{"d_model": 224, "vocab_size": 2048, "steps": 6428}
MLP neurons of a small language model. Each row is named by its layer, matrix (gate and up: input weights) and neuron, and shows model dimensions 128-191. Each number is 50 + 15 x the weight over its row's rms, rounded and kept within 0 to 99. A neuron's up and down rows have the sign that makes its largest values positive.
After each neuron's rows, "fires after" lists the tokens most often just before its 100 highest values on Wikipedia text that the model never trained on. A number after a token or word is its count.

L4.gate383:61 59 63 26 58 45 49 70 48 51 41 22 72 23 51 74 65 50 47 47 51 31 64 33 44 48 13 59 39 32 25 81 46 38 65 50 48 39 51 39 58 69 56 45 73 82 49 50 32 78 38 44 57 64 84 24 41 30 81 66 42 58 52 58
L4.up383:38 78 34 47 68 47 52 58 61 59 42 46 61 46 58 34 53 51 57 38 39 45 45 41 38 59 72 49 66 52 40 74 63 55 40 65 45 33 50 67 53 76 68 38 26 75 41 73 52 48 53 58 32 61 54 40 54 46 41 58 42 46 40 42
fires after: "em" 21, "m" 16, "ity" 7, "M" 6, "om" 6, "ph" 5

L9.gate37:35 39 46 60 64 31 71 72 49 49 59 50 45 65 48 44 32 70 63 61 36 41 63 47 68 43 42 33 46 59 48 59 00 69 47 98 30 73 63 30 48 68 59 54 62 58 14 32 22 49 49 62 72 59 55 61 50 42 61 55 46 44 72 52
L9.up37:18 54 56 45 45 65 58 50 61 52 48 39 76 57 79 36 16 41 44 60 35 51 35 34 41 49 47 47 31 55 55 70 49 37 52 47 56 43 52 60 47 26 62 62 34 38 31 77 53 35 56 68 79 45 73 39 43 33 53 50 29 50 57 57
fires after: " " 42, "F " 7, "W " 6

L2.gate47:38 37 56 11 68 37 37 61 40 43 43 58 38 51 22 48 60 68 34 50 66 41 38 47 14 69 40 37 49 29 26 50 32 21 44 58 30 52 62 52 17 62 40 41 52 31 44 58 61 54 57 17 37 58 36 49 39 41 38 69 69 31 57 38
L2.up47:32 30 74 48 40 45 53 44 55 37 41 48 47 34 42 50 50 70 64 75 57 23 39 73 54 72 41 41 39 34 72 42 49 35 44 52 59 35 76 37 28 45 32 52 68 60 45 57 78 67 42 41 31 69 45 56 63 49 42 50 28 66 51 18
fires after: "H" 41, "h" 26, "l" 4, "el" 4

L6.gate250:57 52 61 70 50 86 41 76 73 35 38 42 42 48 04 30 39 56 17 70 26 37 61 32 59 56 58 33 55 22 83 32 42 59 30 85 73 40 42 46 24 75 27 45 57 59 47 55 39 55 46 25 22 55 41 68 59 66 54 52 34 72 29 69
L6.up250:50 42 95 85 23 52 58 59 68 54 23 55 55 63 48 58 33 45 33 62 42 40 64 55 37 54 34 63 52 37 19 35 37 59 39 55 37 61 25 42 51 69 32 61 59 50 54 52 19 71 47 44 57 73 49 29 26 44 52 50 57 46 46 20
fires after: "t" 16, "-" 15, "c" 10, "C" 8, "op" 6, "T" 6

L4.gate75:65 63 50 40 52 48 51 55 43 59 57 45 31 38 43 54 60 51 52 50 73 46 55 56 31 40 52 42 52 64 44 36 23 45 56 79 40 39 42 05 27 68 55 60 64 27 63 58 47 72 53 39 59 06 38 47 43 32 48 61 74 44 18 53
L4.up75:56 58 44 49 43 43 51 36 55 46 65 90 47 39 61 20 83 38 29 46 63 33 57 55 55 37 43 36 49 44 55 44 58 59 42 51 32 42 56 59 27 41 68 62 35 52 50 40 67 47 51 65 52 24 52 51 48 40 38 61 57 51 33 34
fires after: "H" 20, "h" 20, "dis" 6, "oh" 5, "-" 4

L2.gate374:42 67 48 57 46 72 75 44 64 53 71 38 36 60 70 38 39 75 73 48 58 65 68 47 76 33 35 48 33 47 33 53 62 78 58 36 41 56 29 42 37 57 41 58 54 61 33 47 39 71 45 49 39 35 76 38 43 37 56 61 60 35 48 49
L2.up374:61 50 74 78 52 56 41 54 42 44 13 56 48 50 65 47 47 73 53 37 46 53 42 41 48 59 23 61 40 44 57 77 50 59 64 56 46 28 61 61 29 57 69 50 33 66 49 25 35 91 42 46 41 55 80 32 45 50 57 68 67 39 30 57
fires after: "M" 43, "w" 9, "y" 6, "W" 4, "Com" 4, "m" 4

L4.gate424:56 15 62 57 42 40 43 42 62 72 50 51 34 76 47 49 63 54 41 32 53 35 45 48 61 45 59 59 53 55 59 65 44 61 45 35 53 14 65 58 84 18 33 80 45 73 62 63 52 40 33 38 56 44 77 46 71 41 66 63 33 63 58 66
L4.up424:36 71 57 42 42 81 55 46 74 55 34 66 52 59 69 60 19 37 79 61 41 70 70 47 45 53 61 35 27 49 52 70 80 46 44 35 40 46 43 66 33 50 39 53 52 54 52 96 34 32 86 76 57 57 73 36 33 22 66 72 58 20 80 63
fires after: "m" 11, "M" 11, "ra" 11, "one " 8, "hel" 7, "ial " 6

L4.gate187:41 64 45 63 46 33 75 25 53 43 52 60 37 37 80 25 61 64 48 50 20 67 58 49 53 35 66 51 67 62 40 26 54 61 59 71 47 82 35 57 60 24 35 56 24 54 68 43 45 72 58 55 51 50 24 35 43 56 56 65 99 32 59 43
L4.up187:76 37 73 33 55 50 61 41 49 43 43 57 44 12 53 71 63 33 50 64 24 85 21 23 58 88 65 42 38 50 70 60 49 46 61 59 81 33 56 56 65 43 77 46 53 47 67 20 66 44 48 36 40 50 60 41 70 57 40 58 31 35 49 28
fires after: "ie" 10, "stit" 10, "art" 9, "B" 9, "Min" 7, "Associ" 7

L2.gate102:53 30 80 35 54 40 50 19 65 66 49 71 33 38 24 65 49 63 23 53 41 36 58 57 45 47 33 49 39 61 66 47 71 62 46 55 79 52 58 56 29 39 45 70 38 51 74 53 51 17 47 50 69 46 52 64 69 56 33 66 48 73 78 76
L2.up102:44 36 73 30 32 49 56 59 68 57 46 74 47 54 46 61 41 68 18 47 52 44 21 52 49 70 43 06 42 52 59 55 60 48 63 24 32 37 54 51 59 36 41 56 52 64 50 63 50 59 63 59 46 34 40 39 75 53 55 62 39 57 50 52
fires after: ". " 49, "\n\n" 27, "\n" 8

L8.gate338:41 50 45 49 45 49 64 51 36 63 38 54 57 28 55 58 70 55 45 39 57 53 35 56 68 31 62 52 64 28 70 55 63 42 47 64 52 39 53 36 51 48 10 42 37 43 82 65 50 39 60 57 50 19 62 64 41 62 33 61 68 46 46 69
L8.up338:32 41 63 28 34 50 40 26 32 66 22 61 42 44 44 65 36 50 55 49 25 38 59 40 68 55 49 43 48 48 76 39 38 49 47 19 25 34 48 40 64 55 37 44 52 62 51 58 63 39 54 35 60 31 53 32 33 25 67 44 71 38 46 54
fires after: "s" 14, "of " 13, "and " 7, "for " 6, ". " 6, "\"" 5